Weights of a small GPT-style language model, trained from scratch on English Wikipedia: LayerNorm before each block, 10019 steps.
MLP neurons of a small language model. Each row is named by its layer, matrix (up: input weights) and neuron, and shows model dimensions 0-95. Each number is 128 + 24 x the weight over its row's rms, rounded and kept within 0 to 255. Numbers have three digits each.
After each neuron's rows, "fires after" lists the tokens most often just before its 100 highest values on Wikipedia text that the model never trained on.

L9.up993:171111108111139126125068143100140176101162108104121095129117124141139154128163054149110141132114099120069155154140165122143149113156130152105144174151123126081096118166099137160105122159141127152149110132114153148133142108097124110133127101114127131125123127114192139121109111141174155127
fires after: "\n", " ", " \"", " at", " de", " in"

L4.up592:062124083127111150079145110128147114161125169112169094116121140127185109103104129157143128106128146136125123139161092115118185125115138161113120097134147108129089139127154110167133109134110139109143107166120117079115096143092097103164165155154118147136121139144153156097160135170168135105
fires after: "s", "ion", "is", "el"

L5.up646:146155123093120178125171108131146100159133160095154162135094078108128133155141098111143122137120134142099139130112101149141149145127103150062127109143142157110150172140105123106112129105117148116137129145125147105077054130109145116113127107096118128150167106131111125088077120119143127079
fires after: "y", "s", "port", "c"

L2.up60:162198106108136153120090123108115132123127099160164111115118133164118142145127105146149121133122146149106187119091115108155134114169161162091116151124069110103104159142115135161123132172155137124104092130107138133148102141125173117134115149124130156134154134107096123081106099140134115111
fires after: " c", " C", " ", "ja", " p"

L5.up438:179124113159117141129126133111127104130130135087109134155107152096122142146141107107189153099068146153117136127124131158125158138143141141133193094133123128124161140114114106111067139125147172091146123093137135122142136118090173145122174130141123182152174141127115095119102101142120131154
fires after: " ", "s", "d", "man", "tern"

L3.up803:114151120107148107142145135157118127161130096138154137131132118102093121135094105116151146139179147103097152099107121106142118127091103117138154084188133107125071094135099163156138152114146120124123144117138131120103136089104123116128126135149119111091146122124128164096172099073155137126
fires after: " K", "-", " G", " T", "st", "K"

L2.up750:149116106118100141122158128123161100081147136144162119109169139140166104138116082131116155121125101162110132125087143079133150146156144117086134128151108135141137130118165178087107099112118120111127103097095146095095109084080128136096129136116078127151125151117113107083096175152170132140
fires after: " ", " S"

L2.up847:118117153160119125150109104104113143103131085123150100145117102136143141135144116116134048130144153124125081140128107119132168133091164147148136169081191127156165137129095136128125131133151090134110142128128153095120160148114100101174155120123202135110111134131152124144146132143140066135
fires after: "ur", "min", "fin", "or", " person"

L2.up279:163123097137062164100110113116146118118153088137153123175141145178128125119177121103123123125139134126132122092118140109181181061114126133143097124120152143131131127129104152169137146157158122141140103111099129138144143140144110096148094123100145092127118156151087088139116156143119156113
fires after: " |", " ", " Win", " re"

L3.up273:117129127149134099139156133151106131158118139140120116125100094148156129118108139136119103137140109109142145094089186135151125136135103150120097142078127151079121145124151138090110138143125119138127112110112156164143080154142157130113191094119126098119151135109173149127161134149133111080
fires after: "|", "-", "\n", " Democratic", "an"

L2.up754:120121116149107140165110131125143097180150114109107153141106146143068136106136129078099137117118084123118123158128134145168109136147146144146173160112101119143154133149131098166143098109196161129114137144119153128115149098162150141108088154147160135114109135122114144077106166169121124161
fires after: " ", " f", " lo", " \"", " F", " a"

L3.up721:120148135108135098100132148127133087160125100098138104146074146166125073127137115107121096169126110124153120125111117106130166162112152133144152127128117119137106151118125161107139138103152138140129152115121135160058113174172100125155108136100104148096132152106168120087139138113161157114
fires after: " J", " R", " E", "d", " Le", " Ro"

L2.up215:118144186110080115133166152132140100162127073118146119124162128144165114153131147086121143121099136199121117146138159132135149109146116084159107139135090098120127182107109137177117120107163096109125101118116116170129123109138106112137088089102105108157135095121147100127108139161170151129
fires after: " M", " such", "p", " T"

L5.up277:102132102123153107178113101133178120103112117094125111108108120144117158135118153124131118131140137170146091142131113103151120147119172114137122170150098144124116138129094137134118145161115140158165135110111131140117126140140117135116099118120153176156109133124072092140104097137126145125
fires after: " I", " a", " O", " Ma", "a", " de"

L4.up355:169148126123153089127153099109141175159127122139129085157152111141091113140140143130110119114147107117075117131152127084145094150116095136099154142134133144161156119174084074134138110108115146111130160171149134112116151150149088104144124102123106084120135116151133180118124120130123158146
fires after: " ex", "p", "s", " g", " qu", " to"

L8.up929:132111100141097156107109140132125190121132106162099146137132143153124163136132134111108140123104109149085126132124144147109135085112168105154104132109137116134095115109155133157077095121113125108204071100135115111061110105119087135137108161139136153131134138128159119102114140073124114139
fires after: "s", "al", "l", "t", "im", " Al"

L5.up543:094138098106149132146146150160139157090134148140142122157111108137156098096131115087144120127104084174113110139133133122124105125147127119144132139159125131134113174154140121080144080137133138131164133092102107141076162158162105125130112163120162162094178179125117103149153114142174105105
fires after: "d", "re", " Le", "le", "ad"

L3.up618:144135166095135127150101100139129135086131094094110108111110144134151157121159139164128062146156145119124131134116090090202172141142139102169156095173142117135119136139097147135117117127067145075133074135148151154156124126107115117152158143100133203144157118129123106159094153138145095129
fires after: " ", " con", " sign", " re", " di"

L10.up13:146133129149112076102118098132142152134103098145176138116118131116138101160129142116131094174131083134126133145165153192184125135142104108148135107098125077087156159108139080135184134112116101124152120105172118137129121132168131113130127144171141131070141117145085151133131162133123133067
fires after: " A", " in", " Vi", " a", "A"

L10.up459:112107107137105156148161141117054130120111100154062117128146108107145139113152161111102173127112141117100123153136119087129159167095146145144133111134152119116093145142094139138115131113143116074100196148158101152092120134141119129121114118092150146164172145131149157104119152107114144159
fires after: "s", " S", "x", "st", "im", " Christ"

L2.up447:098149140139188127114122110132131126178127120150125168147097110127175113115126112112164154133136110114127138114138130117109117162111166142158065104132109082082132162122100118140078118139136128136125141172144139123115108110124140105122167111117131112146124143162149115113177124150087128164
fires after: "\n", " Sp", "-", "s", " co"

L12.up407:178110082123115119101136106161132130169110144170141173175125102132084143123139137154096116115080121139123146150142163121140139108137142126158156153105138135144142148157143138166190106126118156127143126135119116131126153165109096088130147150166146069167067207113151112086141134135147132158
fires after: " |", ".", "re", ";"

L8.up974:147099176121122153129133152127110123155153148121109115136115091128129151127106100129089134127165095134109106086119131147099141142158101138138121120095092128153100105116159084143133110152164125089099137143154113114136136130170134124134136131139141155142127110087102147087143126142137127127
fires after: " st", "iv", " It", " St", "il"

L3.up413:106140116156140143145151133160099112134117119157125106136166104127138132134111097150148169141087141159135081110120148157130136130118148100102156159173098146093144164140153158121118128074130112119121062100149118137163135131139109092182100138126102151149126133115086110118139167099122090103
fires after: " H", " B", " M", "M", " R", " Ma"

L4.up659:092135134105129121131110151121095101111113127136159160140153132133120125123072153109149149140149125112109091138109205130138121116140135136110113102119139154141083144125125131136097155197144141151105150113099108138179129123111104179079123134152118128071137127108144144114148119134123133100
fires after: " Ba", " Bra", " Ka", " F", " Va", " A"

L8.up765:170141091155115092164125122053127138175144135111124103119150134122146092109134116134068117151147146123161132165139139105146157163119172134118152113133148128095075130083126107118150130146140099112172090110134120096131147138136088129112139147122095146154151114140144173125127124172116165145
fires after: " the", " of", "ing", "s", " p", " |"

L8.up72:147062117132110121108129120142119109100125129135123109123139101160103121127104138145151108130129157082050129123127148102111108122174109118121137180129136143118128109159143106139079135107136141131148150111087143093112121118123137110127129079151118104110094133172118136087155151119071168121
fires after: ",", "s", " had"

L5.up395:117120177091089119149095139142127112114116155137121083141088141089115172162131161146118113120157152125141174104163086099139140169148091116204134128132097111126144187089163110120113148127121118133127141148111156154074159132110110099124164150137126130095149122124125159112112135102148090123
fires after: " the", " The", "H", "I", "The"

L4.up910:179132114121143073150086106104134151120122144098130112155127167120095146132137097122131148105147171135111148150111100098104158103122106096091134105136108111173116110113122149117165111126140156154133145098093133106144173162105176150147124139132131131184143121127106074157130089138139120110
fires after: " ", " V", "s", " Mi", "ff", " F"

L5.up546:137159128116106144142102116116126100184102143154156115121124086169130156126172069096112126133113155133128095123135124141133175113106168167158097135078154099170117164117128095084080163128107183151115114105133134134124136141110103113099123103128113130117141103127136136121182123114121099133
fires after: "s", " Re", " re", " As", "S", " Ga"

L5.up329:132115136123111155136129116094157142135134087152132123127115116134104139157146111152126125111134160144122064147166115098150132138138170121144125154131106114105092126103160124141118099101135134156184101107103113115144068153080126118130135123130097159130148158121131125115147139095118128165
fires after: "b", "n", "al", "l", "c", "ul"

L5.up469:149115137155111166119149136125131123121118119106135167110114130113102126111108088138120123149119133109062120121142130153131146111139097135122118140098139147154125144077160153130138135151191122090113127152111124086154117129103147132125145126109142097146147086177133114159112113111153094128
fires after: " part", "t", "et", "ch", "ur", " T"

L3.up645:130086131164079094166123110097137146109178113102117143131105144136122121138139102075174128124102139136128111166116127133144122143129165140177133137126139135136114152199113166131152118159132175134140123120085112120122132157153110093117119153140104101111122129140135112146095161156114137143
fires after: " O", " W", "O", "W", " so"

L5.up289:152153111103082125169122133106118096122116114168115162120120119096132133158095091091130103131134122104130100137174110144161176136088124135141150123156153149131086154077141105135120154096125118127107109110131137114074132121136123087129133137114101155123169152125130163081108146079100117121
fires after: "s", "S", "y", "ur", " S", " ex"

L3.up596:127179150203108124178114152145093135137101123131142137126105142104131128172087156104128108108086150183152097095128127139194123121150087117111119112180124151131145141137126103127177162081141127103148107091121147138127135143176123147137151115183088135134136129144144134139143141080110097121
fires after: " I", " A", " W", " M", " Bo", " O"

L8.up1010:116154153121108097167115154082156145158133117178110093078115081149145097098118146111127132116097106117115099069163099128156101145124061120186150147156128139084098098176160135091127137109161132144180105091132111125105073125138117131120147151150119148085127104128094104159116097124129076081
fires after: " De", ".", "ver", "li", "ne"

L5.up586:139139124130143161141108072163125122146147119142163138171165148139088143112094071092168147128078120120146139126160143114115185105120118126131130099083121138138121135082137147168082149150133147113124127089105129120122156117155094140092184100108137132122121123077109163124142120149107174148
fires after: " (", "\n", " Du", "ur", " San"

L2.up146:142136138089128150152150127157105147163130143131114087131120176121148123114095121120141109103092133124164113091091110087148098144113148124148142147124144135136062113107138144162071129144122175131099149121155111135106123129120162156113154107135123103096148105095135118162147081162135124172
fires after: " Mc", "ur", "-", "ne", " (", " Ro"

L5.up538:149152127120074112130123095159115089107136138159103075099102139104125110128139117130156164110155134133132120123104100154109145119128110138136182131106145135150138116158117101148118159147126142122135164141130104136078126111134143127115110118129124090110181158141130175064145164111131110116
fires after: "s", "y", " S", " Har", " Char"

L4.up1020:152187107127117132155116140116099128187112117092087071143134131098160136154123091117104135171136151109123152114123127132113132140119114079159114124128152130124144117170072166138105079104145105139146097112110134086151117095140135115118120085076137158086120076117135114097134143112136136118
fires after: "P", " P", " E", "C", " co", "E"

L2.up1012:163137084125107109152112116139091114142115104165114131138095152134092126145111094128186100169132109108131108133097128135135123120119102148101098131142128100154141112151148154059179169149147117114127156171151130125126103138139143096111129071121106128112160116112139120092117170151122127080
fires after: "|", "\n", "---|---|---|---|", "|---|---|", " ch", " Democratic"

L5.up389:117120127114109118163145143132116070135150100122128117147165116157105152136078124121109167130115118150136117110121144135090121135136111145161145177139072152106095129159128156101158138126084133143100132137120160113135154097140146144156083097199137124125135166138118092139130152100090164114
fires after: " Bo", "B", " B", " win", "W", " g"

L3.up619:128123097097110160130137133102129153180133145149144177134113128137118090152117132083119140107129137115071144184166136130152104133165095151121100110133140089104119105121119130154114095153135164116139139093117130158173061138148065124140131095124162120110102131122093155158159148121131124135
fires after: " |", "ed", "c", "d", "t", "ce"

L2.up513:216094133103130112171134129079151137130148155111115140140096153171127101147132118139122115113152146154109137125160115139108087081164135167118110105083159123121142167143116142082117146091175136122138117106153143127145124132141080162151131074122155152171136141126145166123148112097118134105
fires after: "t", " F", " Di", " di", "di", " Ar"

L4.up308:168118128124114124119120053143097105145114127141155131157136116103111125111072118112122089124116168179123069120131097148136113153144149158167156180136106130125177130129122150148088134133155130124127065168136136099111122115153110141125097115151122141114166119101111142114117144120134112174
fires after: " ", " Li", " \"", " Ho", " E", " Le"

L10.up582:155093110139149145165127137106128115137107104127151142135075101118119140081097131169164120163120174166114115109122164135151124097162131182104155116071120152153109143123078080173093153136109134095092145127121134117147103083131146161136125145114153153113096159144135138136111128119157098158
fires after: " ", " in", "al", " he", " to", " re"

L5.up346:136092120166176135093117116121081125162165114130117122124147139103138124128134158096082113127098123126104134191156118131109159106114090100137110094131114144118143178125115101070150117128145169141100085138158111086131085144111167100126090109156095143130116136171118156122125080106128121117
fires after: " in", "\n", "ten", " In", "st", " Har"

L3.up255:162087116144132116148116180159130117115136146119141114147144154129124130117151139059177117105109139128147132142130151151136112137131136137120159142135107097099132112149125171112108145113092091112118096120103134136162142152151159095108111143189138111077122122161113119130153141109092151137
fires after: " W", "w", " B", "W", "hi", " be"

L8.up805:100112126104108116117095142128130099162109145106113134123160176123121099121128137102156102168137144160171122117141153136177126116124147140096146142140131160146158169135126086096138126118124139127115105112156143083113134162118133117155125103144084121179149118163154124141146128136102122114
fires after: "hi", "ri", "M", "A", " po", "li"

L4.up606:161125135140163162137118084118099151140094085157097104169187172125106147153159121115123164133141132110132189114128097105169096116155178147141102117113044100158122149126099145137112168112118183133121125084124140112141116096093116158098157129086126153122142153107098148125154173100105157116
fires after: " ", "ci", " re", "fer", "com", " C"

L10.up936:140114131120121100151130137113102125161149123159106118120115116099113152073114142151089137123121099132105141154132103132137154143096160134120114111170174154105127098124144165167174073140072150144173091106115123155106103118134073121157102109110155090126142122139098137146112133119128105122
fires after: " |", ".", "c", "ne", "te", "s"

L8.up447:110099109161114134144130171090138092135122116141121109103152102129094157153089162078125103140139104127106115126136140140188142157124144156133155076110149129170144159127105112124111135159159120126146081139178129129104130179076118114111124081157140167116145164138110146131158112179152137144
fires after: "ra", "il", " Ra", " so"

L2.up385:131123140107155133091127101155123097103128099096141110127120168115119179142121132100124153130098169105131116130117069102168124091099135134086134076105130123145128099111113123111104125154114155132115114147109178125114106110099133159187138125137154162126140118136135155130139174136136160134
fires after: " ", " re", " Re", "s", "\\"

L10.up805:114065137120094129109122119120138122157091131110131142164138097108108102144116081090138155155099151134123151159124133146119163101143125117098083185123107175153110190108150098170161105110133164127145131091109133133112159152099138131156119097102134114130154141132142166109121121105161155073
fires after: " ", " S", "in", "d", " in", " of"

L10.up1013:126134123160107145122174104105111130138116170089115108163108163097144066119137110074134147110138151134142126118098161181173117092111137121150160089102090140142177132152138119088119141131085113122131106139117137148145140082143118100119145111118142186127129116130125154129172114128128138136
fires after: "s", " S", "ef", " ", "d"

L9.up347:131163142122175141159105111133074134200129111102090109157109144146109149100166176152123121087125084130153152130122130126134169149131118160152107135158129176102138171155105106116160141120132118118112082127139099157141100088109120119152126081128158128083135113100096144101130096138095136118
fires after: " in", " In", " to", "D", "con"

L2.up963:103128123156151097127180135101141147172148114110135127149093148117123072147117155138137145152132156145139134147106140060115151182113116111103135136116139140106133166162150129126126099140103114116118101115125109152158134110141105108110119141123122115138117115095135123112176124150121107123
fires after: " F", " f", " p", " B", " P", " comp"

L4.up729:128137104134145137119114138158135076141123157113103136144153133174124120118031153088114138146148123114119123146136129156137114120118149147127124082108125102152116107138138117102081136110143165127140139108105139177131090156098137105111156109138115119118081140177088167087139133101124177132
fires after: "s", " Ra", " Sha", "com", " on", "cu"

L3.up259:172119105097077130120112117099161164116186106122157148152139159100158122153103117088149170125101112122123104101123068116113143121115113127134116099136147114092101103109129179117114104133169153083133140137057148171126136127134133135128104106147183120105148159095117126141102127168141156146
fires after: " ", " re", "d", " p"

L5.up463:086121112092124142145124113127156136120111122145149142135105162129087156122127110095127107165147099134113140093116152095129115127116134106153159125127130083127102122104069143102104130137153173101086145136125164145087162118128122119123159111163110125095085121078119120087128129109084095096
fires after: " re", "-", "---|---|---|---|", "|", " co"

L4.up122:131141124096128129144140169173132120156146104118138126093118105114159124100133142086159143153103109117150124133113110168132142063118092123162156157092120090137129141135138147092120128181149117159163154079114152122086121139103133135159157147151113138125113138143140130151142135164159119087
fires after: "ri", "or", "il", "ol", "ter", "hi"

L10.up531:140090113147155135114137129127110117142127121159145119106107116183084175127145134164110143139092142141093159126093157137158168139134145179140117112172104155168118080163127142135162093121102136161174069094125103162134145090138117128142130074138123141117129139115148159096161108140144141100
fires after: " |", "S", "d", "R", "A"

L5.up165:138169116156150108148118107106138132135115116119091129099139115119167156162140147158120159098148109117150130151122101152143122121105078122153138136115127129118081078083140099132135159135135150150122127119150105142135145124097142147135101099108140083129126155156144150145119147144132114098
fires after: "\n", "d", "s"

L4.up696:110119124141099126094128125122095113090131123133149138148078172094134119092089150111122145110134107130125122141129137131125169159103160134124174128108160109113120120156084110075078148171138154107111089166124147130120094151097115160139134129088135139135140145126156132140129157040098084127
fires after: " re", " Re", " Se", " member", "s", " S"

L2.up134:139146115138127111102121104167100109169110179132124157147129172109121108113103159084076139155105143138138139132082146180149135121102077089068129114145109110152091117082096109135107144185131113150127121156146096127147138143157122109119093114132120137075084080152155163136113171124164110136
fires after: "P", ";", "d", " P", " D"

L10.up103:154126130151124133092143111108183145123080138137085136145121136121120096164140158128097115091140142090167160097175110105135139158097101110097173134126083133088148120111133064153091124109133100157103135170147156105104138155135121131150158128140094113094144129145126161135128100106118088122
fires after: " the", " of", " ", "The"

L9.up841:114130130141123137127121132134116113216121152147116137123135142121154113153127093106112100188087124133084153093151152151137157121116114123174126128166128096091124105119110152130137160133126094148134105136111110153198117123113081108120095149139151130114166126110149100167105139111181116144
fires after: " R", " T", "p", " to", "ho", " E"

L5.up182:151148128125083134149138156162103136170078144141115128139132130153093120107104112099180120140117128111075158103122155132118106134071107148113085089123133140133104127096108168118163150157120138131140106106107116111137138072147112162111144149125146082108164105146151137132138107138129129122
fires after: " T", "it", "t", "w", "st", "er"

L10.up492:100126079106145167133132166108148150108144107139134111115102086102171140148172080150093142133164105109136108175120106142135127117106128088131078172129155137088110152104081160126129146120114159152164149112127114147129132138108120116111114119107137163106164150165133127132083148146105100122
fires after: "\n", " a", "=="

L2.up629:117106129134068184157098126180117106176123072133130143145104157182157122130085108120111135129124109117087132077107126124121078129131147130128071162114126101104147124126114165133106135134145152130134148162156155136145117127144131049121117097101156163128146118090167115150154112128125129122
fires after: "|", "\n", "-", "l", "op"

L3.up963:136132091160110157140144119128117128149163119089112118153083156073181134143125149151117123100100115101187138164110081134116093094112145145155155098102114116153152134140122106131133144147097125132168123092144157110125147100172123131166129182169119117105125089117153112133154148141145122139
fires after: " re", "e", " Re", "a", "p"

L4.up78:126148137164125134123090124150124117071134145164137086137141108128162166103120131103110132173101110104136147101119090128155148136100109125151099090151098127101158176105110114132123109120119130127129139102143163103135106128118113090148162149113093136124188139177105161125134103110121095143
fires after: " the", " The", "-", " un", " (", " an"

L4.up309:167187102174093118131125103107104077125165090121146130111102166117110157117106127129129151135114163142150160147159109150163122153133124112152154126128105090155169167135131183165103111130151173128148159151099129139089144125086106166074115117112112120129160139110106119090144140115098141164
fires after: " "

L2.up401:097103134143120164088127133121136098123158124164126133098105074154158198132119121144122118095133084111128128162137109125097130094107125164112111104093115115159164140135120134115124085116076156109152177156154160099148103103123135069085115103139137115104127155152118094144091133142119129121
fires after: " \"", "\n", " ", "==", "“", "-"

L5.up650:089142107150117161142139141148160131172138142124139121111125112154115094129081087103137102135071129130134070110102142118134130102123113090127139154149124143136106091143117130129140169095115151140125175109132114084155119156133151125137127082136089140119154118102141139111131200152119086120
fires after: " I", "A", " O", " U", "O", "S"

L12.up901:155138083107133160143146140114146127159160154157145124165105139166132153140094107132104166133153152127089152110135182136179152122112100130105159153115130119137069096112159148113130081126109138093146145140125174111112128140129114150123120122144127096140101118118142135100153137092150060134
fires after: " |", "-", "t", ";", " ", "|"

L8.up497:125122084136149128128124150099154187138165130114116145140126111122134131136122142160120114109109131114139115168128090114089130134109130150116153116097131140122135091134092128157151132171156132124127124114070122132171147127106106091139121172104133172148109127114152146080135119154153160119
fires after: " p", " re", " P", "p", "re", "s"

L3.up197:157086105133109092107153120137134122152125135119140099130117136098150145113157152136128143109108125140148144076118071126164102093142123148121135114150118180134197105152100142094077152152116116123147136195110146124116117126136166108146127133131138127078121092117132164106120088134134099145
fires after: " ", " re", "e", " the", " me", " be"

L4.up6:116111096115128132088103138121114174109168147123135142135149094188075120155127113076101100112135173114093109112143120131149112145104117105139103147148130159145122128100090100097136151153153094097165140099131089137106164147127126094148137130124114093163125123167159128123114175115091123137
fires after: " 0", " 4", " |", " 2", " 1", ";"

L3.up66:111164114117112121155079104088146104082153120100100067146118121086140135100098169127110090076129125181178094116095085064167179110122138142085122137144128172150141090129109158115156160147095096136141124109166123153149149108141115091097117121120108123108106138150134144164157125111115115114
fires after: " lo", " I", " Lo", " O", " Bu", "o"

L10.up323:171146164116118114106154080125091165176135112123093154109121132174139113095147141138129172101143104116137132185121063175159150105138123128129098098126109151109160139132116121131147113080112089103150161135129139118090113092146108136106146126121152126117175130134123126151132127131117102131
fires after: "s", "S", " some", "el", "es", "c"

L10.up705:172120112149148133123150148091122086116128096114127146166129158140117157090080138113162140119127133121110127125102170153103119082129160124154186120122124098139085179164145099169140123150134132130151153163116169122123156111113134184122123138120157135129111105102132130104118116096104128141
fires after: "-", "\n", " "

L8.up26:073088126123141149110139098143123126160081141116184100107139149106110149150085147113115143149119122125140166109094143109139134111119140133154129079091154130103104138099125088113139121149109122163193103097155203125131153170086133123124085098129121140126105101098125105143113147154144115142
fires after: "ra", "le", " Ra", "y", " Z", " Na"

L4.up699:121069159144109119173126137160127094110154112112089129101103127122187093146110101081108106131179099155154108078060128169113114143106157166152135133166118133137161158141103143086097149106117124129128120108116106142113147122136152118111105057106135107114163137122172123152138111179137109102
fires after: "\n", "'", " Party", " hold", " I"

L4.up557:130132138092102146155112108112136113103127134118149144137168137116090103118130065084051117161146122073101115114120150147082168138132134137119123128178122115150115125099119138122106132127119132130142162103152169132124156121182100132114126121128119119123122115091133116142141177149126121143
fires after: "-", "|", "---|---|---|---|", "|---|---|"

L2.up586:109137136129136123104148127110101098128124120118085116120114116174150155105099130130151129098133091085098119162061138081149190111153153164112101187124137124162126168122136124107096140107181138143122132122159163111124146108167113116149144120101161149140109099082133157123117074120133114120
fires after: "min", "al", "im", "ur", "ter"

L3.up674:145115131109097099114144114153138167141157119141101111091105126140159101124136130142146135159118146104110099147115132127134156096163118123167138135114139116124100077116133115124105131174092124143116086090143109126124142111169143129168182084183140157149121180119085105162135130109111137118
fires after: "le", "il", "ri", "li", "ur", "or"

L3.up897:189118144149152141103123143114111097079167116122126107108121113156124145117112090125156146147104121134128136136103125143170153119129129128110100110157114159162105157114114119117094119127160125090187065118099143129110119153091152117152141106084127128105121134131143142100108140107158138142
fires after: " ", " E", " S", "S"

L2.up239:153142114134139094103111148125115092083144138129094093155157116092110161112096142119170103169144156158106114135156107135146074106146119084102141125136153126134113167127140105139098135122115117115142105164121108077158173158132117136159098108130127164147108119148152114097182155141152168093
fires after: " Ju", " Ri", "ri", "li", " lo", " Di"

L3.up964:146127160137135146105140135146127097166174134131106125134102117129171117117113142106100152120108117116162165126156146115111131126142129122133113111143120092114160127160123137121098131132163132106116091096105168131079150147100159133107163104169158115135112127112125152116164119170127125153
fires after: " The", " W", " F", " St", "ist", " the"

L2.up906:144154129159118088174173143174126145156124151097100137193111137128097079139146148092167141097115146154098124151085137132112140143130117138136182127131134161101116149120152143117107174114146111127078093123100128135153119087201140118115130172128157107137100131131133142143126137163174191096
fires after: " W", " B", " F", "D", "w"

L2.up75:117116116135158135108187118161130135109086188114135149165108101171147082157137104120121178099122141117142139093124165116092130152108109135141133120161098106127144122154169126095141117093088142101144113109133151149112163130149148172095113130153147102155121098128114145133163102118111122113
fires after: " f", " F", "e", "ly"

L4.up320:092140060090111153114110126127127119112141128145148100167096131155098110132139121146151105131144145134120125149105149124108086135108097134100122103168161140130155112091127133111168079129155129108103198113156122153072137163131136145127133166130128134139117120162169144142134135144121105153
fires after: " |", ";", "%", "A"

L3.up93:169151192132127127091131133119112124114104119101170150105103144122146129150130115116103096151127099102141115142134169138133085114118184146112117135103139154138118154056162162109111092146145101134171129128121113130157103152110120118135156093132128139143153131121143140081120127129112130103
fires after: " ", "\n", ".", "-", "s", " |"

L12.up200:127159123133144124098146081140129110131153098124155130116132123130111122113152139173087104125143082126159146102145134115126155176139128160108140112119153138132092158123126114161108095173113133112124150135134164151141113131074112158147120145084121161093153098135097136070137090157128082115
fires after: " ", "st", "z", " c"

L3.up728:113178098121136128113109135147134129133126130136177134146141148189113110096120127102110114173148144145123159121121153129109135119151129130083133134144131114109118098109083091130151106123112106154155133097115173122105154121120120100143127141120105101135122144172117130128114172094133079160
fires after: "-", "|", " |", " 4", " 8", " 2"

L2.up959:117089156179120094142137130136104142131167160089119155101124117175124154128112109117109118134123131122098122103169147152123163154136081155138138162118101139108118149142159094080127173147114123092090125106080138067102119103146133144127134063138128115111161121130132106148148127153136099104
fires after: " de", " For", "us", " con", " W", "s"